Weights of a small transformer language model: vocabulary 8192, 10575 steps.
MLP neurons of a small language model. Each row is named by its layer, matrix (up: input weights) and neuron, and shows model dimensions 128-255. Each number is 500 + 50 x the weight over its row's rms, rounded and kept within 0 to 999. Numbers have three digits each.
A block is one neuron, or neurons of one layer that tend to fire together. After each block is what it responds to, as a language model described it from the Wikipedia text at the highest values.

L7.up284:577580434529585470506420585467518562505483489489512555462520509474479498455484424396423482504562500441497585513541531489576536500524620431444506452499572512371548408557536434547513502476540529471465460497450391565432521443522517475492469569531542484599524462553547504562463386587479512507568585534472434515507503516579529526502447472470483534459480509552449498460556419548488562540521
Description: Word-final suffix pieces. Last subword piece that completes a word split into several tokens, usually a suffix such as -es, -er(s), -ation, -ion, -y (cours-es, accommod-ation, Buccane-ers).

L11.up135:429476464472474531520511522483515529511548523458463533393485471502527493545491464535532501403609508627575570493464521524471573468469418485508503492465425548572443425582512561547470534542418527602503481411463543462421522506474397530491540486469480441456495506495480483553527424444473522590530501498517473460561527534424541522562483509498433442590551469534550413544601477464457587510458
L11.up221:505470416521512508566515499529434515549420541594474428559509591405546500558458507440556538493555473528513459437555477450552500510508528528517507437481504489470504435544523477494519562512471530516464531478499478433521537464436381470516583471533435633468520530429529454589568476469462470580572553574455479517457503593461442501473459607469491563349457495503523443508508522415491444479429
L11.up282:509497568539497523435522488446498570594515578539455549438579427436465438516546520569459494496631454456466419491580519609491631433436552515467423487357518463467472583411522568488532445484440564471530524467521535475542494460444487479483515499488484456468500487459500509490510455461431583520561451482500493485539560474493573517466555510413575495505456531529583421504450434513469588440544
L11.up364:380443521529525545520455504475475479448410586495578570502401545496501481580474485473565455463485494464439515441456483447496580621461551572465476538627445492613429479458513450523432557545486585519480423521425429520440541368500530515521421416523456552457503461584520446584525498428503510524539489457363393507572484460529491454510531456515520487561422537592426478506531501526480457491482
Description: Word-start fragments. Opening pieces of words split into several tokens, especially "al", "f", and "turn" before a continuation, as in f|alls, al|ive, turn|ed out.

L9.up2:546629483549508476482573596501500499484489512612504423448439452495525424450421488552459570516435535492614601503541419504448552467520535548464573406438512525551480611535516543541359421557545508572519538451539456562462564482505549614592483466506533558569569578516510481472479487528514424583466507487476519475548493580442493442516570445488537520535575481531519446471406422486454577513467
L9.up195:509540463499511482605545540524570478489478479460514435474459576433487419511474506599439512466517572500599523485431611434390525444453470500477519529474505439455499466492586585481494486534522510575481467592553576482454505420468617519462419443527558569513525489541555515463375467581515433559533444522424515543525512629588435486549612540479489483568458527468565486515409499456527390523504
L9.up213:488477461567444520460510477526509560473435443481525447565533493478469387430438379491590587479489558493450587440535506588483379479504513570537478540493533552442483462544408503433510586467501447535439450448595512501469578501501547505419426478482509589519532557507534505498531484429530434503482491385443445496511435502481526448561508485493542528597530560572559385500512626435519525525604
L9.up278:418494518588577475535470409389499485486527463521408530461490559498470485539487507423472534530528528455580513531603418432499506457505457476523558443451574519506580487450560384387564471370528497547510474423524524498490560492557518562455470620436534454501510466535537520560529504465431503434504570492526530469495593477462401519549541510559419489433442553471527558427431428464501488528410
L9.up316:519408509519559528537504561464596478496491518558454401486491535428510507461525441495573557581522514590478391441564466592461456438523560478391514560512453528574555505465489520485462467574525547513497538595508484515380595424473564555546493517428460529564540432586530472519511489482474417515560479512502545566510487465517466420528576438526543507537548494504417504484425551498451509551584
L9.up337:579551627447555592410557470531502488531515461489544441410513504570484485540509535614433486462467553462439435593499478602481534410535505558513556502510522505481517524479474535443516443467443505546446485499495520545480532439607537471482454515429489483546480558507529526519451540556519455499499528535578585478439520527499521470565495551537487459546624517448444425510527491429486443534478
L9.up402:509549525446528458538541544550543502566543508518497488457567573467455429527544448553489520524526496484509536507534547579368485407516570473506460518461538530562493474427497526499495509424531544557548441491532549503440541455484609521375401481509582641507575466570510494451473416486493430490506408619483471498536476592538469445624566520572555491486374513550533516357381597472497456538594
L9.up407:565475487534449530419546562497512511509442504518505350518467491398495504477512445455407455486453525566473512516478478547457517505497525522505553541419582493561599542485525445653472411506548497514510470597555528430511559497392582508488507512515512491493530452456482505518423429666500454466448509494501491516587486527493467423536486523534528424536552564536558497509596478465410465430525
L9.up480:418484478494550502469466464455503510409510451486528414567612540572532366493455482625520512449513529532517510556540428485504561470494465520523595565549481481441505547466527549557511400464541527579495479559432462542490531503523500530492556457495495489508395451516539512512551468474546528568453556506496536402494567565468467547498540462515535424424510514484472564408464459466558468585491
L9.up688:515533493471508516503482500481544562429548486534471494460562550508508422499459476508480583468476540655527565391553486458477557453481450598592535426488557457494488459488612515563486506503462508463507446526596559506410520493483536502595412456599525515624575550595472536482403407521449487461593433538533408475492515550525501496600532431427558482491474527477478483535456494518514457437566
L9.up704:460471501542468513446379529408472495466498552583489520515514518423477378516554569525544483456533599481458505500584578543535522454460457500534566426473523465471524446553427409532613515546425472451503423429539534572404489514457527533535507534495430440558486532502492510413559464412549455500459442500572457536563550679490550505499488472542606496407427534526596450560572525496464554547499
L9.up758:506513502474612532466431574459530406528546559447445589509532571495413412429518526524466529540582427502505539520464488509451513476521529498411567522477462425486582469561515437553497446533483504461460560496512507577524534442513551436500333525542567562539488450519567486484469428580532580524411475506498484479552485575526481491534503538496606494467397558573518550475476388450483433504601
L9.up812:500522500595492457513474603551555500600549418577469420495594552465487468441509558556473486591424501484499476464493528412383502539464492501461538558561406487489510556481463508528507455501493495463583453613479507488569558428431587505536514553441492504583482497500520482483526546552515522538514436435626494534464531524437507505581549515538503514461561453519599518466468376458579533444514
L9.up828:555538561471537408523529564486505542414508444425534443511444512413570414538474586588433582464424384509460606523502516488436437480605514572408480420472571502532553565527554524568404482545453554419469479568436615507453508518494559520518433514523549569515609477530521460428421554432470508537481503492457448475566454537483537520447536496454548441458507559472546549441571468530465551527424
L9.up848:492501584485477583504487500464559485570510482469474457468519599496450440432531462555478472526470615519517607494507556517430515451509501485515576633476503514488566536497481593538460495471478408513545534518503552502471529488525534571473465509506534467602523533422520488475480437580502513483494483531549452487561441552479533485548605462436444510533552604461558468449575539506461490455475
L9.up888:452486534439495490545556541516563467512607515502478448530447516460588456443483480625508515551424533509483453462475564489486555455519509512484515464501597535559545539535456517546488422492497546478624550505581524490464531485456584446495376532556521601520513482570570473527429512552449380402482485592487528459483507530543533490618570522504512474549530521550530489438477616469488527537528
Description: Mid-name word fragments. Word-piece tokens inside proper names, mostly people, places and venues, in lists and credits, such as Holid-ay, Vel-as-quez, Qu-im-by, Cap-ital.

L11.up118:419466522527508582409505571474529556557478475465565480539518438433512527483472471455560491484472557407497536571522572549467425504469517468480554595525494487586537540507470497590503458469543483598478439486411495466564506405529535548456483476494410563490564554552481574469492488454518537476561427541453484496428555604549540467462495556439540429501497605482485574490477610548489476453538
L11.up660:468451463493458486427442523551537554620485443609467455541511512435417455494472448471442485564464501550391493507550483551464489392458507441547517548498519437517477573525453507518526473520516548580526462533514569427541561452517546432468576449492471503428484543518534548461544529501420408559437474536505408475572582592383478536551527555592538452401471476422464515520428563471474465458540
L11.up871:470536498486533551532567581451563603537562529515483526566524493369518521487486468513496517492595528545401493464565445591497515477552500463548483531470499507535546567526461550490493542479420508593459494434472553515462518440518586548471502584506535569455445443478458522539516397540562417453414533488437578464518523556498447551514572581513572546494499427442558461523458543399429509542489
L11.up1011:501505509547435449453448501468563479530511488527562554623534490497476475527476511533491468498500505518459544603500440626500458363542486448445554512483638521596569486513583481547513518510516506628529500521466515445438591474436513468490453407592501530455483475520557440533411480484523476459451564450572525493522503485617415463490472473426520509508445481502519434512440560496553490498613
Description: Mid-word fragments of names. Word-piece tokens inside unusual proper names or rare words, often repeats of earlier names, such as Quantice Never Cr-as-hed, Clif-ton-ville, Kot-cheff.

L9.up9:577504476473444516548602446426573518420526505511432470489532447518377449545464530574485445547530463534567473403561543467547472416446548515465508539503471517477543543436494486478579483471534523544544523527570481465586496541449559487421531497424476503469448477419539516525545394400500514601473573437523588528499520511550444537555533530537517534448438537526518471516499557586484507591471
L9.up138:456473601494449516541518371404516464520528581459426529444556523506438445486525547527501497542475455608520370400547556460568498576527436618526470452525512447504525522660485509442465520516531426450397445504485459523493472516480409465537430414532488452461504430529437537499449542503433502456592467449577484495563422521482491498480496584424516573566582489494498495592519444508529540508458
L9.up241:419384559500532494584514393462568548516551464645449484385506477514570488477458573623592495556443565484436491462490463554488575561520560392468381486534432535490480513452507446539424532521472500524562477501509493460464514441484523519455509474459430418515579495462424523561541495429458600516461543480610578466449546539528538507448511535509435484494420502533540482473535453509544534511428
L9.up256:459526534489498440379519475503543513488490504447501439490551551537471531547364522538561514533489429496467546428424457517521479506500511479462578481591536536467377498426567501476503439510504548503533453515503566445449465486526554532517587440495523543423608415551517580459450488465567581598378427502466464579451495578514434539584542558438470459490495508591438534426522443525491534557457
L9.up340:551481532472465488515449414481459479538374430453489408542437548491504504411579491578512482549451523434550492522531487483445586377465448503547553521500528519562402503481472502626574515560497533495497501530465488474536583479532578562532476526500528485485559540497479478484475508487438468509464548521484528527564626527548515558518456494442456574589569446487515468588546529509517517426399
L9.up399:465462460481425488439464398463541438520463537468458469480456626531538510528425496438439465490514551515491495518535460417439497522405439532417638599515463498579542489575548454447610444564418504414492536564498527532435629565525537495474560549509459442497479480506483547447457477490462474522517468516439511519520538505520453556579489505451437541486471489474582569495535459590523531426522
L9.up483:472493512522436501506502460503480461415521496460455562586521589543457493601512481407538538523502495484467489566416404491592580351438568479528602459527514482433458492536537551487514444452558507505538575440517467458491579473411507533393449495556500357516481542421484569457651431500428590659511488472536513510496498508470509467556438459464473490525493599484540519516407529557518470515445
L9.up537:478501475455454593476500477510499482486517511445434442444469507533490478502541461529459466509596579505524590499587433453521543525422604509525465536455496567622502432498423487533518385467373508515497460557461605476485487542541521502531509447421463461587422469473543474483490473422470540447526457479591431482532597586532555458534457444434545439526470551518437517537512544533519523488462
L9.up622:495484527492429471547487580512502488454458545512472455515511475509471454492513501500534513505543586478534559439556397518527449554488594599578608525521477520539553422518541462514547448502444507492427438432506455403567497522401467552500497505417514499500502439605474549520514574526521506587559445474464550512555487495510388501430526623516523494557495469449515461387454552500447528467540
L9.up712:539524552456526603563496467479538473496531510549400417451573546444501531532378509509455411579480526469463440503488515531496473459430489441510486553593413507475469417497499478501525572451465597487588570563542434433515474500564415417470528423599465454485504524459520448496518479419441578499400458511509450435567534480496484585553432571508460518459515557477400432523505523557530479552439
L9.up771:477435488472424588451448424504479534451444534506515449521527534568547451560471450400526458557525520361488522567464533578495524508551489463454435602437548567531478550519509515577478414538480517442480543528459549548395528466496505496579525503488456427462498508479530503475468448467451524525514527464543469459607595528542496492561515452466519518556497554450563422492511501504513532409516
L9.up805:469437472581418482487507419490542474505458491493473501499538534500459508550594601584538468399486576517514450441536435548511542461481483605467533528458538572476439450500507487543525464452480482438562426493487385509505558487481435448446523537478484482467513494531436496547491611482488493620420480546570486493453528453530399570523511563376445553410506516451495482516574503635525468536443
L9.up816:539523444428531465520559452564504571513516565512542572462483591480551449611548532413524526517517511559492463505530499562480462514513473555532477472519494513474504572544539522466486583378400537525523488521545483539552507600518467457444452448520542529488535514488419505434598439388544505490525475519540480539446490458488519553501478507462462549478492508470540481439484494442450506553455
L9.up852:496465493518477488558508613466543450601545538529528508554476456559547499508486513460539431553578526467581442544487595514463489507526528506487581448387437508490455521602590462510452625538512555536450465456412500504513492489496463458576520580517551413471554456442477452460485560550458546510450519533512454399521476538490485566440531437462465528434507506574515528506472530504473448545535
L9.up895:523471466465516618556558472578510474460511473475497595491454427417467561540447453537586499541612580553563423489442540619501451530468384487571496504429493451626536439565502442519520515476508546479503544456494534459522540573472533460491483598545564486435535482548524492480490522433496433545587440486484512478510553499563416447524516567521448477428447505560493412476468481546505448521510
L9.up969:451570468329518500585482421537626487465438491533508514492513629403371481476449473529479531537453614576381501458513427472523558489509421545386491552592428469475495484511508506462470569476497500420468495485495520482557641565486393530565542473569463511526453570490514486470522523481419541505503411567484518528500572431476464549544413528475477555420461488519532542527435507550521523469540
Description: Transitive verb endings. Main verbs, often the last piece of a split word, that take a direct object next: depr-ived, resc-ues, attrac-ts, plus making and leading.

L11.up488:576569430553514451450569516405414484488542461460479531553512395452482426473424502554457443423607493507434509471530578463510545483523470435543527516554509502549419564519510507501471669642512378517497528529493582558572518478523542504525497509443617453524575534359506472595386552491549546557554380407524448447519537469558520485516529494430512523482512552400537423512499487491515574530495
L11.up522:480523566499491453574575566406587425449588450545478417534504439483487454490396484544535476479654452553515517519490486481555471519654516497468531489496491414511547421572461561494549607529438646512506452580477499463483462555487450555503583511427520501538452538484563441499538512591555466441526424492451502513519470488497576507555542492508565444484506454609480515491553476465448498467531
L11.up837:469528528451446494497500550502435412522543483451447550573462515478395473483460565473454483543450511449498508538454611490497408455543499501546511541566531512538487491583443466562525540469518503493499420513528439440584563554401505503486543392531544417548404467597568464466554562472573542503442498637502482494487543528474470643540497455485441559533412568505404542565543479420511424417474
L11.up851:476471410499533592409527487497506492436420378461477474423580454514482426591456477531506542543517509501496471448551496553497550525483474434450516455512562444554508511466507424606485380492564491518480600456492558425499419478603457550546523463397492411425555537462430424561602507572548494524437478540542490522526573598476538459517489529487543505436514474482564539442460509527427585482500
Description: Word-final suffix pieces. Final word-piece completing a multi-token noun, often a plural ending like -airs, -aces, -ions, -ments, -ures, or a name ending like Alf-ie, Pomp-ey.

L7.up347:446525428431513549466526428476611512506558559490554499529494597512563480542477543458523468474545497487515506577528527499584548522424500521550539571573472511454628374558535373472545481422439444531448491535492529496475538462565513571458506538512465550452430428566478535564478453529567501557505501516473520494452474488497468547541496480411471517434427489500563476498486470464531600521487
Description: Transitive verbs awaiting objects. Main verbs, often the final piece of a split word, right after "to" or a subject, before their object: understand, tell, teach, see.

L9.up47:523492491478517505498432545471536500528458469522497491434399522397522525514466504507573554511486519443530445456517530562483520554520542425584590523568533465522507516470458472383485511467459537474433418498535490470616535475465475577476472518436495464532487462500571475538501407495483469495574565469516543393409385501466541525432422435531530553578497479488437406469483494488500382366534
L9.up251:500566496507561359459447508543503497481557541475585502517481543463484485456511495427432467425478462527503448492505467521510530424510464502505506504561554606442430496512443538538549460545492443485495361515518441584528425584500493439509607487523416485611531522520568442491491524530440523467575446448542460550532539504394462509488485565440517553444469500463568498566400424494545599488507
L9.up313:553467537592505518498451550494431576492580488491479479456459575526521430511536511457479535512546494439495482506447536486470507435494509482571481521490588490502479470639531484428546498426535496420566543483529463521487532490513472450469559408510432491395449439444457362539473538505419456456532495488543579476571522601605543523492572468496478562542443495534480512511453448542524543547504
L9.up376:446518468479492487474502497471482523498487415543521456469576453460533553560547461476585512437538397442474448375489549413430578537572519454558501532601480442502537517484421487623540464449519506550445451468510419486533515568436543501457545540486532514524444552469489508563542484512574600509562493382472597430513601504511477480425534574542487491537411476454551500415465555549511476498484
L9.up427:489444488588485530344566538519510384404558524485470496519487485452493384389516429437487492569448548494573618453464557435472539464479524520477443595463537496476534516540493502568484478416516544461503511471410496499506531496479533421510468522451591501452547454475551482450538458536545582362482471552589481513505503465488489565404568592505524530487379558463519461500514446473562475546540
L9.up539:409540567518445487572517484376541430481562501551535487389443487537491524477442451457460461430459460533578419554543580477440569564580506448531490483491543489507489511545489510498501488559442543500413410428513495470450472484460431561495510452530475448509501464479524487524410449519472484585557530467441536549546446525433426537620506481560479572502609460507539463513490477544455461403415
L9.up697:428482504455480579445483518529486479588497489532485437504479515541530426565422569559432450500527606461506461620458512514574546486539569436591518515534540530530573558491481491434461379555557534481489441479550461490491440506538454502438541429518499553542472436443446390455465503485426490407517457489608509450496478493495466521437556493498526455531485480501517582472426547537591530500499
L9.up732:538496550571512361478521468520454578452493493517510402394420576496531475560472522496531491508495514474433493540476544488513552469388573474495453569544489524451396522435479528484501492497498548510585496411556470524443480499496569468517478444489490448432544524570531372529458547531391582525497479391591535501568424506515514518524541437494543546532491473482483492428474491555504539364443
L9.up780:519459436550514487503410467564426528517479516505519443413492575419521434543591534495501513500534570459473562592464393517515531444478411409621475581523514543576468490556469488496503528506570433519385427503486472480480502436542501527476494514492524491500486493524509454539535488461422539486453538434517478528456440526448557463396521480437493453563489376459581511551499551475495489490500
L9.up802:445394442495395429602451478547505501415541516540545456517518450452462498502408523483505543452412544496570468444635396480530514561498435516530516472544555542516519520505405570522503504513499492538402650518477461517502512489471453541362477483475518452403572490496483499513579534488446550581546521473492420524410522547444488520513513514556486493547524520440520530488494509564479441491488
L9.up811:452536465533515464427436504532548569538458439541445548504434592420482535610524492384555543512409484518488475599489541486458540515493438401545426532543502555467480409547482533506496482403517548559530552560556515473515515525448503539501470555530479436563541391483545488480426521538524517521558541497409519524520452553503428490411502466476593490595554549461554429512539546528519431443457
L9.up831:503421486553409456560490468495520514506427528382522540557572585446519404512487496514486457452544537499474508465468463478571506446506452437481558515608495464571526531436622515483451464548518469513518512524462528529541552478561542480642540536526501509447390516532499433488485436462498427490563552431567552566520553501499501514451514451481478504565491494418589463460409455563487526513455
L9.up873:515521526524539495522447475440477457538469504523428507517471469496475431460462595587421458470468521489524527562552476557415585492584489531541496422506499495447552506531505461383416448574498507521514462511457459556574495443455464457520587469397583468478476538560458431543450474523530562388466517521558459494469555438466521563442547531568534501496472521497580491521496485502562581417433
L9.up881:589409536513558494616514507434487518465443471555513481498496480451524487472492503351404453465496544422506477532468490511444556489484501560503458528516492495476556415553626414471561493556531460505446532517515438534503491469463538518557551416453509498520518546520486379545432426571482549519554533406540432481494549493498497531517524530493503477608572503486485489511473591511543560440577
L9.up889:443555504490660512379486468521595490520417478469495556494485479473571522580469431536577436493524456524542439515553520523491553439539469486524511414435558558607541488547609483426513509540535562480535467476491437528573492490441525543522542414512465487447482509437412393466415486476638509483469568482534502480446499503435515593444549430566483578481488547431504514481578468542456574472402
L9.up974:605462508488620502490384574561473500476491505478506379489434491463476449488478458463486486423508408447446534482544577450435464546406549478527397485471489474492476571439436556515548478457452528493434461538526446586479469530486491456575478490524532397557416418547467446472461549565426483568506494466561488534531512599413515533467543469488498510575545528463478474520483530459505486406454
Description: Time phrase before a date. Prepositions, month names and period words just before a year or date, such as in (1953), since 1949, late (prehistoric), as (of).

L9.up36:529510547531488547479521503510516456447396541560516552460483606495525458561433523499451544474412498424546497522461592463585551506473605340559529506517500431460502454476518460467434538454515485562398479482568554492470504499537533530458536508504545550571514547479575450532515475539523609480483489480468434423509511526506446534554447467497428446525483483538431481530483527589437534470489
L9.up159:592465515522587523481558450466455481402521466480450444516506532454458512465413402485546477515435504554558630454502500520543415493565519537421485555421514474484522520439525533514579554505520517566432410534535590469571514504558501563460495467464560582534495614505542471493526522572421539510487488451509543539476524593471614481442504494459502432500539488532527580564409455594370473520605
L9.up322:489452524499414491511479503540549559488583533547435573534512552490524464511427551568518538572535522425478556545480638512500529473535504537508439513413510527430536447500531557551505487485438511538492503537477585540489528372493447566510465548497534531528479555507569472463480475502569542518565505428550463508661434567487513511543570435516482478511490543620531495497408547465413540494538
L9.up331:512443539479511567474480467520467480535513471531441550446506518420518562552513484453501498428643478604557504541440484536455621487623653524454489469455451479477448581462428525516509467617525510510489498543555466556526457554558508523480382350521538587528537499469436508491476483530574488505539477517465486496516586444537527407522562469478480467476510509450541446466459439499501419487517
L9.up462:526529552590573467493471455464544493504419444521512571444498568557488492458513502456488434463518489459445432510491469499465462488549410598479431487533493436521461489489426499460545456403530428505523600556465601497572478467496600507443428515360530468509445479537385445589494551584523562472587491553561513577546410538465530456445445520515546504541498494519524564481456416517473501612621
L9.up542:508442520500446602523572468484549511479484416489529481516470554529542504469471468469517565575510495480547530530479523516441440546570481533564510561503539443527466581582473461491477363519440458537500460590493497492525478471435559463488488522382449555459534431492482545503555493573476433425447489439499510460565529560539624500584426461537575428440463486393423554608508507487406417532537
L9.up630:514571496487502492567590498502504430481496461499537502466587505404435453474457455415535547498464509557524445549541557527488532524616530577577556513471464447588452591515518506479425530525545531518520467580521428501543563444549536433420472450474500543487580495449550575504496504437516455464429468493571588460458499550503454574522515438521505560480552398545575550481452476451548479513519
L9.up744:507497554439509480422583586477447482475463502551501496511570487451467515509480502484500550430495510562537497530470477468495434428563509524522480594421508470514586399498446562526565489492555493508488453552415556479490504471467415523387472457565464506527475590585506487409461524569432445453487464483462480435522565629556503467557483512541502442537420559551350465518447537447355550510598
L9.up806:563511476491544538430537505397517463603463547473508483441532473517491466431514620491434510538447526503414548460443511612425503553611490558473438449560502600527480513552465457487576510579487543432430530364515475560497521522512553517470433430433504473537543478444451525534516518527513466540597444462504449610541451530519516478438536541528660515543500520488555608454511521595475440527550
L9.up838:500505562487448468450486557525492468549568567477479479529445549487459476405433520564591564518507561483457591589576496504493481407662510479521497497488535465489477518543632503509500433520437515495464523485568507427499451503518540503554473527437479515546448511415534490485459501534487435523604437569477458492539434538458504491570453562469542494498515560569393527523420459522436474473610
L9.up850:504560447531546497484495521503526544536518559404534548382477459469482500426445533527491568579573490516495540568508485468518572473569613519520479530458573513577481532386556478496425455541475526429493477519510502480536420343453470552478545598447481530513356543549506520527436603474500464506515622497501546474493473540493482463548472490452591474481482538553525521480548467560352516499544
L9.up868:492546494499472566628485515497514562511464544405502538542546531462535517517512490455557512481453466600510514496533546516479497411494527568460540514441487458527433571459449541585424430519479527474499571450565548422494535520485540645565532410530487404430500505449519590600481507438501484456453494511505467458591548607518538532514500499484478491525464486540498510537405421455488584431544
L9.up904:523500568521488468498535523433514529485465539613491435562566479508496401486623489491492458513478512459473547470528540559539399565495651579449515556483518466505526547571562541499516611523482502500398504511479485432549527453571490543452506424512556493448555460445444508504532409437485564529472544458456441464468601537628503568454509477494450387515512408476502489497397479425439498416559
L9.up924:548544489411413556459553521507505545492469518546501533509531495473509406495568468517446416565494501492527599600547603534522567564546528545481477619497535479528556451521507490547458532546492598449528571539586501483517408555540632517438497500441545493511504516419470457587500460469494531543469466533561507497531467470475536417490492469496571463483464435518455532530513443525403527532492
L9.up963:563591539498531430450501522510553516482502479542399482472335558483549481433458448406512522514511444502459510468612402542524521597487532617435561507448550523495504448512558496523514522490433596503404445415509595485464576462465441604526530458528498599541417500551503463522499507529513521478572445553538405483548453542501522593521523452528607498469419530435522525494538546457477553517526
L9.up982:527515556528526451490563576588404564502466606510523487605442575492490559472495559426505531477517461499448526524552543528488382411508540569478538449452568501516427478480493441571439530469587483492478492526570560489554504396592540519474430537446460490517480542588496460460568552527557433505510468495486499486616547593512540586526444495411495530539506574568405563534418508538424540458555
Description: Repeated name endings. Final word pieces completing a multi-token proper name that already appeared earlier in the text, such as Vitth-al, Las Piñ-as, Rand-le, Lake Wyass-up.

L11.up20:528519540514585485562469365537586547491486516541464519419460457469435468436524537595535512584431433505439425472476536516502510541496441491539488548554555529559535469461528501512488496537465443563549393449500358473470445462556500449430491445478555534380509539591561501573504422516467426600551529526501573528444483466516555489463434529484473523456577371475445447585446460522556494512521
L11.up249:444439519502497469456591564440457467464495472509489549565495552498428445560584550511477488459558558556512490572500608457491545443529581437552505446480551535518582545497460452426477533484481500486545503459585441551467537490478491421491459424429518528493493554522504533464444553478514485554539489453532536451480565529609427490512490523496534502466535464547439483492549554509453524457516
L11.up339:498463508505405533495552510541526524495579525430506518537519580410545463526490546501480463492453425466433499528521450571510494522481621491570441521504571378490490472459584549458572443455478509452563451525569461491404547491553562562454523527501523515579484578544565365438500442592485547503513492534578462473579525670519495432531584547617466462397540498437429424442508456517468494459405
L11.up928:537544577512557570518521441560544422526460460462507523567452587453466438543498449495518589485561513516437437515563435550508495538440459422518551567531467424480493503498534426616551488461447546402543500491559499481418558546464544573411504460467477551480506595524552417560498491501456512530497586428557558513561625451511494556473556471480516544462543502507505470420525452561488526507565
Description: Slot before a year. Month names, "in", commas, "to" and dashes placed right before a four-digit year in dates and spans, e.g. 22 March 2017, in 1909, 2001–2002.

L7.up305:455589490400508530478543557515490520558500466353425509473445500518502480451529573505545486534509558540507556474465416580449527434455537461564481595414526513488551416454487535502512482556513471400377512510479501564489542460515574517470514571437500481548509517512478559490477460502515569437457531468535443545524549439511544443525593459626508530460519496389424529479494518498555524536449
Description: Name-initial capitals. First capital-letter piece of a proper name, mostly surnames and place names after a first word, e.g. V in Vertongen, P in Pirozzi, V in Vista; weaker on abbreviation periods and "on the".